config.yaml
num_hidden_layers: 14
hidden_size: 256
num_attention_heads: 2
num_key_value_heads: 2
head_dim: 128
intermediate_size: 1024
vocab_size: 2048
hidden_act: "gelu"
norm: "layernorm"
norm_place: "pre"
norm_eps: 1e-05
positions: "learned"
qk_norm: false
attn_scale: 0.0884
bias: "none"
tie_word_embeddings: false
parallel_block: false
init: "uniform"
init_std_qkv: 0.0426
init_std_o: 0.0426
init_std_up: 0.0426
init_std_down: 0.0213
optimizer: "muon_variant"
learning_rate: 0.00891
lr_mult_qkv: 0.7
lr_mult_up: 1.31
beta1: 0.95
lr_head: 0.00777
max_grad_norm: 0.5
warmup_steps: 200
schedule: "wsd"
decay_fraction: 0.877
decay_shape: "linear"
final_lr_fraction: 0.0
batch_tokens: 65536
max_seq_len: 512
doc_mask: true
train_tokens: 448800000
max_steps: 6849
dataset: "wikipedia_en"
MLP neurons of a small language model. Each row is named by its layer, matrix (up: input weights) and neuron, and shows model dimensions 80-175. Each number is 500 + 40 x the weight over its row's rms, rounded and kept within 0 to 999. Numbers have three digits each.
After each neuron's rows, "fires after" lists the tokens most often just before its 100 highest values on Wikipedia text that the model never trained on.

L6.up447:543503552463532500507526496527560499534547492510578480442462494524459472539452512541525492523526487493487569505519476483527526563521539488571494518535506444517549534491499458513422531499509504560510440537428490415507474510511518452486438568483434556492520592578453467495391509521496484524
fires after: "pe", "te", " Te", "ci", "re", "is"

L8.up528:539487508480511457498488510420443447506524486513484514476567497434566399492553537493435526458461552469517432434552593589482464497529544420494479500526490534546457493540534552576567479541477499433505543524443549512565482507473475470512410564591525469525545503473530542459550504468576461473
fires after: " T", " ", " d", "t", "d", "w"

L5.up147:519427542536507494514543467468521521551482523525533483479493522469511565439537549524582579374431441495502559536461435544515482605492532620496477498535467473484491449519473496549533466507517536486434494471418449483461466531483554449464473572507533483519509556453547604469505511548480477564
fires after: ".", ",", "e", "pen"

L2.up169:453585500497529463487467401472504496452521521468490568544489506525529516505521509588441512472470518550574459502516511566470481483533492531403511456537499521555561559562477433511416464434485487521466456561541439497577511495458460552493482508472433486546458502474518478513496552503553474520
fires after: " Mo", " mo", "l", "la", "ur", "pt"

L2.up577:518515456521522453475442490479460535533511492502470507502514539532474425443486534493449449535494476483480463519464503614515507592482551527473482574503446553439463604468475510533466422491502465479513489484494489433569496433500553534478470517460478486536510513486451558415482565524516531471
fires after: " H", " c", "ta", " C", " h"

L5.up864:498502522457459517469550519481529535507529507491492439492537460511463541499530489463539519520529454542555606506537539456496487514411395510441555502490494446502524525517470549430468498438541547507539468434519493474474587503476543508460526468418499454528465542460506497527477491548514499457
fires after: "-", " re", " un", " ", "or", " Team"

L6.up596:449489458515515505529478547434469460490435508455438490458561510455478479558504506540492486454503543484529516500478494498508479595464510434559447546525432570498508513425424504488490538459477496440501513478479485573551512435459494517481509450551475511519533495437439564460578545541486498527
fires after: " C", "s", "c", " Ar", "er", " c"

L7.up564:469462581520511562500485453466493495503461577455497468471474433522494451482458529532567482480569442441447565425501542535591536415534479503423457442477508552550590498491446482481534501525474493453483517491538554596543482478547458459473490458523520456463535514513470484546544506510481476548
fires after: " by", " Z", " Ni", " as", " to", " vi"

L8.up484:517485553564542513464469513519503506547416460459490500487528539478488439490488554507431512469456471527516496482509448528537475557455500488569474570468568515468477456523497463426454526474492505495530474482473517520438552529436515540491502454489547475520559457421459551566549509468477474460
fires after: "s", "ch", "c", "cc"

L6.up532:533473443482512481488535460479518457461472460549528501459529410418535515543492614503544514546446433481514577443506504447543459479500549501487416537506446461507496469473502486514476503526508533586500504483521569535561538559516472478493452507417480524569461415511437486477519519458519501512
fires after: ".", " |", " W", "|", " w", "w"

L6.up633:471546545480511535508504526474555473511537491556538497491568411517482448567529513568498520552459487487467458474492480534531435468467486477472503461495550505450525529450442494446516515502510514450484466518502515465606474475567505524523408497417499461494455580564506543493556525522519468567
fires after: " ", ".", "n", ",", " ("

L3.up19:487574483559464511523479536455443579528549501410507580523496460483480495449505476429559544498453422489531519567425417516484598476547489510535447462501547550522431462511513516539526385432510542529540536461575531511505477535526512525494556565556497518474522528563485453420471510528566523506
fires after: " A", " a", " An", "A", " an"

L5.up1000:514518468503410491552545473567517508503500509440546488515533491499507498454469412471512518477424606533446542422471546520504371476427490556509456554514598465487488443478496505470482562554417559490460493513456484510544538484517465498526439489534485438539453542547511530477512541513567509456
fires after: "s", " S", "les", "im", "il"

L6.up164:548486552473449493472475501565476503512527513500518541518492519519505544481512478444488482456515500459513477499457481414508559558370482453478479531479444538464503530514525462474506540482537516570432448472472519515561529451502531502541445477446508496491505451510412617466525479568554530495
fires after: " E", "el", "th", "al", " a", "e"

L8.up926:466408489458482476426599498447520496499518433496533510413493525497459448509582510433480481492468481508517543535537456524532468480526495494505438517445496509558513448585480501490563502482514454497518494512524425462555483432489495519447551450552531522494488563514489526471520554447542498500
fires after: " ", "==", " do", "s", " =="

L2.up859:476483478489523450524544539557510455508487540483557399499469473494440479586504520444490541558443454539477425483504502587444513460487508485484495543522501415557442570454554473536483553525489486551539466450462463518512466421469500487502408470479459440524531454489451523472531510470493517543
fires after: " A", " T", " H", "A", "re", "s"

L7.up34:525564513491441543485481512541424564504484491443477486410504462504449574421511512506513494526409474515481484552424536472479467485447511569460559512433526458455446417516444562480499542534507506485502504453484461491510505510461578493527421510521516501568530518551546514479481520560482495478
fires after: " in", "per", " inter", "us", "s", "f"

L7.up581:522457512556483526508479463497538515552489495552498494511487513509493513531487478518478535420529533507517525477518535429494478508478499555529487447465578509450488422448500555497502525469502459569552500473555504515533548522483486483448479487448546523525543517508558540460544477505441450561
fires after: " ", " in", " is", "in", " ("

L7.up979:510441520509481478562551453575433476450569465532475547495515512511558481470531463462460499488433496438556485525483436509483535517416503558473481544484518590514473480517437462569485405535496469453467529472469397516543484496473585482434470486486477566469469514538512540498530480554505549530
fires after: " ", "e", " a", " Ra", " de"

L6.up559:492473545485474526492484431557506485460525530499506445473492337403535504514459518487563525477492546438559494469504471465485446559450495527553454501455520532521478503556530488508511498480453499411539559566565444498545490485568477416496423569504516462467550520461521573503536582502533492540
fires after: "s", " S", " Al", " As", "S", "as"

L8.up75:442542542427476492489592535462479490541575544508505525532542512521553476528560487516513545521512490477467490472513464517485489516586452472444546458462515489551451465493551512527473426554419454492497551520557505501530507545466499513473512544533453452537584481563480534431510544522534526416
fires after: " ", " and", "il"

L11.up392:470447499526465532477571536484493483499579518483385506534610537514558440562564464423511531492500565480452448471491513587537472486527540467443441504461468463541493540438452473517535517504596440458449498457505531495494519530494517594470535471510520492538488527436512493497504472438463543517
fires after: " ", ".", ":", "o"

L2.up644:573499504490498495496486476521521499417457556498433511519437445493503511539468517504507509462432447442497540469497479577541535553476485480524522447481464458561513527484446557565520411524542496474532509405517544458537467519476515598497564485481464499496500476546500506475497487392517577474
fires after: "c", "t", " of", " in", " during", " P"

L3.up850:434516548493442541481451495485537475528493577467522553433510464466497573495534508593529510486421485442450490466462477492464487551435508556488579493526524411506519528481515474489519411504471486538477458583438535496546515494521473463456524452496518533450508499461518507490524569481514495513
fires after: " ", ".", "'", ",", "-", "n"

L6.up560:500438485511471486420503516455468470446450491517525447543530514517448420565497586490511526521534541497501508398516526548495503489380490439605506601508527527538521533525466554476476471467489460508553433505532479523513546461510527487487494499479475519495520434519459464484538517505541540516
fires after: "\n", "s", " a", "ub", "==", "ing"

L3.up43:455476475547523558504526541601432582458522574515501474445539423490506539502483528471444463572458488489539515563514473468477433513552545470581506464450437511404463468513521463479512466501561420465513473555503539494510470453559523511454458473470538470526474495488525527497470460493443484481
fires after: " Su", " Jo", " Mi", " San", "–"

L6.up49:468476495509446485569494503469468504557531431540580472448590486451518476512501516484534522519431526479469502488474494531554501533533494525460515488512446447528507585500551453550490533431452464448417411397516476575500480486549467515478522483518514507502467434470465441461515540466503482546
fires after: "s", " ex", "re", "st", "ra"

L5.up801:421496431472462526487515524547522554502518490500449547527519523479395499526558496455485561535458485506531515523492487419519568529469560525465506570472432487501440523594466411532489556483526526509503527457523475518525487450542493534456530493521501484483525468537509485524501509458489498469
fires after: "th", "y", "ph"

L7.up700:565452484548507536439516546457453539553527499562479504473462496496536483478448561473536506481533468555446546538562488504547447507490490480527445489522453508524403492544493529486479455555556564515524547510438541524525483473383471564528480527540474459428539500481528495491541477464542603559
fires after: " at", " di", " At", "di", "---|---|---|---|", " ex"

L5.up548:503464482548494513463510507486491400532444475491579589430510492496590480569506515475508510464522543578520552530495575482491519480470473487542514413538500469478501619531411540522462494484512501388481516508488496459441488509489490477499458540474569539470493544443548433499534480481503536522
fires after: " ", ":", "s", " de", " De"

L2.up117:533526490476537504481508502435483498420508522478536459558491526480491484525568447534455494530548533587502518436433502480462471573451492451477461523502503463483472497501415535446471481539497472510491479497457504501499543463442493569555527527434465432435455501519514443534501523554577479516
fires after: "==", " =", "===", " ==", "s"

L2.up866:559452425549556551512468488474537478514509498595561433528507513477500496515446499521528464448491468445447576455560462513534496550489460508543445575502502457518447421464508458590444467571517551477534568431529550456597457511505480473523452489492502467580564507513438503519543488532588505512
fires after: " h", "t", " Sp", " sp"

L6.up369:524509545460485520512475467544482504436584485444444514494519441544520457562539519492524489480546490523505580512442510465474551520508488502553542427539492524488613542516486535525524498531433406460507531545468531503514484419512447462476565518530472459492489500458498489453545599535497547492
fires after: " |", " ", "s", ":", " 0"

L6.up984:515480519496439509487534506496485530468505525438487522500575502521471511511566457497557527530485489442481468463530434525509549498505471526547521523449583492453503566458519506502556463595455447440441525464528577521556508507536469512485529515478467518460466475539515485567510552462514508418
fires after: " ", "ly", " was", " to", " not", " been"

L8.up866:523502493512587592470511420481496488524431480516476506545553539489440480477568471518545492432517545560546506447551457550591483474532570509536485450476490438504513490455547453557565488495455569525532527552496461486500491549468423505452503478529504463528496518470531419483487537493482526551
fires after: " Ma", " ma", " pro", " Pa", " pa", "p"

L7.up805:540547485490471502504512469521498484478519511514551422542478464493478388485520523488528505515437565576493440486484429462489596544512564516454490531465501499484519625488491511429436469473518534515500491474522421404454524447456494541479470528470480504451520516574501500467454501564563462508
fires after: "s", " a", " S"

L3.up337:512532532523522527526469555520493456519503473499476474492550512498568485526584514550505513538514493498470533487446542514453473477470583553465546431492499520493458533485476526448480547577602514451514475496505500444483487503533471492462573482475464477493549497443449481541547449504513485442
fires after: "-", " G", " C", "|", ":"

L3.up334:499525492551519509562498472537492514529515460478543549554576433445487526432484497458470528495446463501470514512518494567480464524485486460468526492485496511426510486509441408504594457482497504500558528491601552493548492483518488503444543509540531484480460537541452459485484382502523511494
fires after: " a", "-", " +", " or", " A", ":"

L3.up597:514485553535435524521606546490405497464525434504559512495555435448473552486454551486524458465525564519540485499568491564586500465494469540554491442490455438479446485497467473536485465489521523507541442562524534489542518502505521460442429434573498541493508481486532407487474504397477501455
fires after: " In", " De", "In", " in", " a", " Da"

L3.up787:525470474544466476457494524493512466513503436530554453484497479480414473493538492540528497555479500466451537585487442496478582524478531471560519511470556570494431578490530524427557469468467495520513410480553486543482487422526485514471414489508534462475574500501441487435510494477516430538
fires after: " a", " an", "c", " A", "A", " The"

L6.up350:449532534511537515591479468436507509530549484488581544491498474488603493519482486522525511493389478560542510482591504547469508498489486502523512499494548478570455425560457392521500514482518485499534563501525528473509504515419592558539503469475512553484521446538385516441460475561518493456
fires after: " |", " re", "s", ";", " Re"

L11.up585:493489523561464533491497557505469511423529502439517545498542525448560474458409453532454584436494518475512444433438493501517414505565454472506468521440438503513516513490471490490565548586453485514448504540514450510526515533554522525536504482509478433502515524476524555429537458541537544438
fires after: " ", " S", "c", "s", "e"

L2.up193:511429502453478514476528539487551551504482451534570406531456469473407487503549522442462442530511521496517502464564493489526487511424501514491489530476434465514494435493492546499448495492552499524493479436497531449539509512502476470425367518487498531549468482521462466482441560523463473525
fires after: " T", " P", "va", " ", "-"

L7.up238:522548540487444592513506546510481492505469461462491526477482587481558472401525412532487524507448523470518442570548520486477513534505531587478518521504524483490441540490491477580444511486517554480532449550492473553501505505541394536484423545491478503519534480544439542476521493541523482494
fires after: ".", "in", "la", "and", "ed"

L6.up1019:500473531521476430439558515529550474472518525487449451552491481497454510473515510481564483534552503482514472488536474565418498538467461520615562512461485465493469506538467469502560459451506566517547525468457499582565520478504474484438544544500554474496542479549457523475442537550512531511
fires after: "\n", "e", " a", " was", "|"

L5.up1016:479465455540410552559521499526501491435465482456421535482519436518549470457581555538466572456474459439492539572532495423545479493541548365469495567515472542463460489413479510453530504510483462548521465463534531500516517516470488532506487499486492567520460584489485497460583489463496457428
fires after: "-", "p", ":", " W", "w", " De"

L5.up156:468513515495467502563532543489392495493484492517508533486526485525548501454527476598548548506487519462489442452503539440510422507510530544519450537572543496510535493407522567549526493433520490510480494463469503527496540535510482445549496473481516531443484548575465537493475548491479419495
fires after: "p", "ell", "er", "ib", "b", "re"

L5.up260:526500553467535509499513464426497547471443506490514481502473486468536490454487583542498493537461512411517465499466492433508435439554510481492561498455489467533570512499439501452523480458531517561463463462493468558517517452478496441532479487479580528511464539591496557473451505482469491503
fires after: "st", "t", "ell", "s", " st", "p"

L2.up372:576441495438497502485491536476497574521516504523493492482519473501476421514469494466509466470435475411432503480494544571569441558491446374523461472499524511524451545492477519507504485533514474482441529510572529591569497479496534521468538527494482444474460566521522498552524513539539520567
fires after: " ", " h", " ex"

L2.up171:524457557479514485507505468525585554559488525599538452583577507398492537517488495445494511449562519467472536529538503530522532462442477545504487547558522471481423469463553475531502470398523406443479478462549543410499536461489497470518431432507491486492487450489515522503506565550511543545
fires after: " b", " f", " sp", " Sp", "e"

L8.up73:502466522500532469504477579561477457432539470503520488452602485469462470534473438429569587505509519436489460515526477443526443512504542410556475547458459498557516498571583562456559477496501558514502476530493494483513506485460453395537413518519507506517546527475475489493530486462471504542
fires after: " So", "ad", " S", " so", "s"

L8.up610:522480513476561555511457504409513510492443478531423451517531495447479516516529472586497431566501456468477554506463476535491479511464483451498506432457491539509468522554494503466536526496533405479424523471501483547565535512401523562505453501511493495512453461530519490524539531437542442554
fires after: " g", " G", "g", "G", " h"

L8.up201:550465494537514513520471513399526475460527496506623489480504522442486514458444544543558453504498465568513471499499504444466509543461510477538500516458514496487487525514519621458494535479478529483490546411463461534471538546485429425480562535482475542598522533456464466461536474460544490494
fires after: ",", "\"", "co", "s", ".", " and"

L2.up823:504489491498553519512637485464491537539545483553448533430600550548489479517539569449493460472512581498490504437528378534514486429548410536539500552517461542546438501439487538536527492506559444494464583578418530467585476550468546503470488513509448483521557481431485509513498490505442450463
fires after: " ", " f", "vo", "lo"

L2.up395:537475474562604504491484471510462573491474482541513526476427500488607486502496530573491526497498471455557532453450500485489525463571471535515520410475538492491527493525520528470487478530511495459463463457501428526584462540465388498453561401486545442543548439478514475519531502516570529559
fires after: "w", " V", "p", " ", " W", " w"

L5.up586:533524515455463518563524464537443477542492491491526525433538440481460497531563507464520562526489481529442475510462514448500509514441510483556519516467469446520456515547521549466458506449432530505499539527530509454545454477511497445518505519471573539625552492469481513570483516490550562458
fires after: "s", "et", " in", "us"

L8.up697:506561495484452616518493551545499432514483429503451488490481388570492504469457539469486583570479416491493486480469490442545597465547510488548472443539490527450495541493472458489456515512504479424483512445524551470622492498450484491526542477489432569499502541468487522525473493512460496483
fires after: " ", " Ma", " p", " in", " N", " A"

L5.up340:506502544520494529490520456512488536478524454504508451475546452494537455514456470561518543546502493482506502523508514435509479581503475461626502584499503583494402593503517451580524490451502504399534525487458424516478512560448540492504479462495443568508553446542505496549531455423498483456
fires after: "s", " An", " S", "es", " an"

L2.up454:470509472452530519543482501565481513535511460476497482496571530448560422511524582444563537489472463509409526486521556557492540451601532552486518513506528491469504452526539487394517545482538473484523545479460534465548474488441526477489406479503536517508459462466485516531528453533502476528
fires after: " |", " Go", ";", " Qu"

L2.up733:472455420551448534527474568467444547513514496486482524535499535450522482477509423442504488583529491495476528469473518456529491551521560456505490453518498543461531454496470539455497532439526460495501450446467579466518515507484530522466465519507496549562488488427510583569487485477532510469
fires after: "c", "o", " Go", "co", "go", ":"

L3.up744:478543485500456482472485488459513502429502513480527573537580458481473501495509530433547489591506455436462482462463527478528559510496463458521436448557430545497452522463467481512508498408546551544485555406515508495484517450537458503503461516517583559507493532469500551508600478492526495544
fires after: " So", " so", " a", " an", ",", " of"

L8.up709:509514496446444482484507483539467445517509443430484555464538531561526482550504535512398522533441516478471573501520497473510462466542454487479539532505481485479479514531508466525439511569482458427498518531540521559503449584505518540500550515408470515455578542455505518462470433502529485475
fires after: " ", "-", " the", "/"

L7.up973:552499466568514453484586521530478560467488543553371415498449510483576541545452444506582578422498430508487489478487488514489423542536490557547496458493527427455518512457485517444508480477446492482559469515483476483525530525520477476472504504509509467475476471443513550429464453554489488535
fires after: "\n", " ", " C", "er", " Ab"

L6.up763:480482569465516493491516547515445524527518486515472484518480493444463562464493449504534433474457495530407451500521454569597498462537427487513514563476465427584500468484561517555464433550468519479577454518481508494510501492455460455523422475484453525507492579498584562478515497556568511499
fires after: " in", " of", " an", " In", " I"

L3.up652:530572551464478440450488506543512535506494486404500410472510481536457447488518424538486544456462426463548540555490476550574564505573457486486474474494466551540527453468475538565367489496518533471538495517470559517527581540527506511460473492559550534453580510515511471410517462523555511550
fires after: " the", " an", " a", "te", " On", "gar"

L2.up805:489468459452509587445501547453470493498516525521515530513526546545552501524481481529516554526514556517467543444567513470378553490510522528504531433543475505429429517556451481429499548532543451497612466457501511477454480423562465510491479445518511514446484486492551484490454531550518598515
fires after: " se", "ni", " de", " De", "ce", "ut"

L8.up303:574438464528511541492462510501474498492520503422548590470450490536478415416422435508501511455405443494470553515538539445457550555589539530542506611511440503511466472465524490532517458467487529503477494487478507474511483538469479561515493445487541514512519466579492459522463484562529470425
fires after: "ed", "u", ".", "us", "un"

L6.up944:515492589491401519504471543492483484512496531482561473495478531542471482487516542457526412450475443475477514473473432512532481608568481497467531544546477511453469471505461499472557481501495551492540491559519529549463492562499491438449452522479494528455457553521515438467499432553512522494
fires after: ".", " the", " that", "d", " said"

L6.up696:517441469471490495528450467565555549496486511498482461419507433514523503493490501560509503491449527486519500471514489468516514513498469481543526589523479485531520490511443490543443478454443447518533438540457499536511482503517464538468468621476498521500514515483507528436543479545585571465
fires after: "s", ":", "mp", "S", "n", " U"

L11.up76:448441527505519498467555464468438424459567488534502457474591512482445531492579472519476462472472518424559505513454474616548469476511515516538554485422397576539458483458490518512512487551439464458493488463501460566500552435540557470493569517495521453503439502538416481512479622447541504503
fires after: " ", "s", " b", " be", "re"

L8.up482:561389492553535487516469472517537544503491475462547579458563515487532515577516491591506551509455504455455525534455491433477489518502494533498583476480523505486503487493467510517557536498487448489426506475507462507528534571472423436531509496464550489535559475498503567526511483540558464501
fires after: "s", "to", "pi", "op", "os"

L6.up168:511512520502521504497501486490487518501456520396449517472494483442550442554517544468498539531466567555537565533507513433569531495465541481515490497538517524497570478439435532402462570509503462459527507526512586481518576485513452468504549466506466490494510444454468463490481472446477458479
fires after: "-"

L5.up449:545592524528524480544489547546501490491498512532514519475525578510478535490517513519435525527486560466505497526523538583491586470506480492475466469443476485477478510480521502471437484568483466446506456523531474480557537422467514497487484533546456528518491443498479435407476471481532505502
fires after: " Mo", " O", " Ne", "e", " Ga", "O"

L3.up186:534424542527490455460452522483508549442508448554487517561550411445528410505480541522538470525491491468453460536462458485523493555508497501551495565516542521539518520450516548543468494526444528482515529550539478541562570499541473549426434574509511450514516529466534513429497500475494591437
fires after: " ", " re", "t", "th", " \""

L6.up934:511592516495475471404581541481490483449466516525537519401479566535504545548479484485501476465529504502531506474547514575557477514611443467429480505516464484495449511479534521514468538536535528449499486522518500510506487476502578430506505530500464436490481488471512477411491513503554522482
fires after: ".", "d", " mi", " the", " from"

L11.up223:523437432498495529488467492508519461435412495536470538488498491526431590474500530525494571429556484473469476516483424497474517517495563496512432591473554579506478472486444505519556485502421570492463584537486449481537540536497509507533450528511528490431469513458455531531494613465512448503
fires after: "s", " S", " M", "T", "es"

L7.up431:484428479473505532502609483439502437492511448527512549524570475494447481458453489516532494562517472443526491454522494524488401530528459460504511518517485511500532447502475470559571501416518559502538476473519495506518490584485516453545550518522538464528555494475544481472501522516523480519
fires after: "fe", " or", " Pa", " gr", " pa", "p"

L2.up10:500433506486500543533530476534493477500543539433487458507520535551454536568517514519483450510495466516555551556450465521554494468540547582460575477506404536427517498483461521510502560489521533456469509516517507522483476516585525535554578512506459472431480491552466472443481538519468536555
fires after: "D", "'", "A", "C"

L5.up758:419496464391397515468465534528515516509505457417490519568628454490520503552539549547496509442413515524584456469490457475530518517536504532500547507474418497475498527498466535537500520471519512499486458511506458527487567478496460527480476485491469553458533468527498456498501498519543534459
fires after: "s", "ra", " su", " pro", "y", "u"

L5.up35:503485523465413513415548561509470484427539515458540556493519485391482457514500489493606479512530478501507485462497551445471504460505481477530441463519545552537463550528541545500564507502464460493500513466454480467513542553522491434389492526498515522453435467552494474552508555479486508559
fires after: " ", "o", " S", "co", " G", " Al"

L7.up854:517386475452500458497508452417504506504483445563517554513523511506461432409548479493578475549517601505452504511516526450550567461496524545500426420510535480424540497498588522477524486471502427471488582462549508462508575500519536458492583559479519500461479578469494465507406518532464507509
fires after: "o", " po", " a", " c", " O"

L6.up417:446497529515523536542526510445529514444590475548629469459486519478499491457482530522494523464444526483492462486547374432493450508433512498471485547517489472531485509427564549480486486497512482494521438477472454546541517531514537435447420500471472486499470498482544498502523546485479519499
fires after: ".", " and", " an", " Re", " |"

L7.up691:545514500512447530527567561560461445481583483478519498459502482501484479546556481482498470505430603466493539488477451438530505460494546562448569504530452481471514533516514401541463490493517473557433485526510516505531541532510507570534473477528473497501463504469484550508493491517483504518
fires after: " ", " a", "e", "ice", "'", "A"

L3.up734:492532514491457551469506488515573523487543531551547554467542505472567503550477468429511519465469451517521511526463448479587546467474548526511476491537512513553546465512513507515469439521457451503456503505510453460514499419486534484430582469503585522510479553502509471472534514534593526500
fires after: "s", "as", " S", " K", " |"

L6.up436:528499511450526537481471465510603527487538452477534509555467531431467436601479566466493402575540488483466473493470382514557528475488464481455506528432522510471457565532491491485490513484542467532470490505481445464546529484522500448512508556556512448507520547549483516449497525495525568525
fires after: " G", " g", " C", "c", "s", " S"

L2.up906:459484501563499452508550504550525523510479559555442541515463435494504507510442499529547556510478499465539628476491568522441535496512462517513433520546443496544459439525462503515479505499511490556504514465551503539528520513461447501494501498503539453482505476445530505537485472508479470554
fires after: " ", " T", "con"

L6.up509:431520549462476503479504460524440508498544516493501405497502543533569479484483453489456497580554509523478520458485428529563531548507427455578501494465474491491494483473491511530454442507503499505514474559497561569508469511438550468458504503550508512518540519549483482514486508450452527492
fires after: " ", " an", "ne"

L7.up830:547466497465523489502526440451480527456613480447453431453547491501469527444561539489528519581477461465468472446567547524541527460517486491542479500478500507522503429429443518521529557481484492540476547471467527467560467560572566435486472455506459517529512496484494471495479495555500554459
fires after: " ", ",", "o", " Da", " de", "U"

L11.up36:487520504577409529495571476511512514506479485484493444507504511519492527555460583513475450475560460530484506496524505576577495428528436466477537459484557510462456542537432508496490517487467490508490473536511539595457494446506439484533395482409588508508442491492482568530538452481487501533
fires after: " |", "\n", " by", " (", ")"

L6.up619:511538477521496483463533416428557534549400480476481482498490519460512528509550489499531509515538403524588530528474471477513510510518462529514526523490510438511463515464514479498546513562560483470608406528520516515491572500548530496465547508471451423411546461482404526524559492486498484577
fires after: "-", " g", "c", "'"

L2.up1006:542476483448549544495515478522532497466491535521515499553466534540618548442508531487531489479458427527491456502513533558362456538485497435403448416452493470568473531481473469456556538411472447502481513433503497569523460556448505505453548596527437431539494482536472443539504460529555558505
fires after: "la", " g", "hi", "z", "ur"

L6.up550:531529518479479481548559416512514530547531545474461488505427499427498539526419554539531525554446451495525492498495546480465533447404526532463444491537522535493501585567491502505497460492485501575503560497514532575578519425435531417487483502499501508503483532446512459508434536491491517517
fires after: " |", " ", " N"

L8.up759:525517504568462574501464473603595488448478553495508596508526530447496427562509451462453508484456461547551514500501469504556563505431519434553494491448470438448519548452503479467477509447482495520552550496492470499470565466465487503417544484533465522533507460516491484520532504458573559531
fires after: "s", "ba", " |", " ", " Pa", " 0"

L8.up915:540449482525484550429505554543477515498476394501495573518512471508469450467526449402516461533432511479535490496488487474618542505499503500470490520508467470561478475491494455516514457545504458519504436534563554467529529515501471490467526444518471547595555531543473586469504506544447508436
fires after: " ", " of"

L6.up187:478499465536457545406503473567497558506502565486441484489543557508431537498539541421522461460453496487477451552491459524517512434500415535505552487499580519502439518485455488476404502546513508485496500479492541517502545478467547536525547520449448524480494577491559496496484436535517499459
fires after: " ", " the", " 19", " a", " re", " be"

L7.up371:554549550477510517476526463476462487476439481427512540456544535404528512436453554556546541498489531544494519508519521466467563462560548519522450509441460483555531505529505478492507537526537579498523485511488542465532484549440521485536515465500557486454456444463458514547377428511480438549
fires after: " |", ";", "ate", " Po"

L6.up405:549534534484479511500554512485484519453494570492479553513503479473516492491416469514473541553540460523499451540442415466518457493443460545503432475453543516486511444496508483527498465497502528510498490516489434530552524578505527503528466530483514577441469478582594488431488543519495420471
fires after: " re", " C", "c", " A", " a", "A"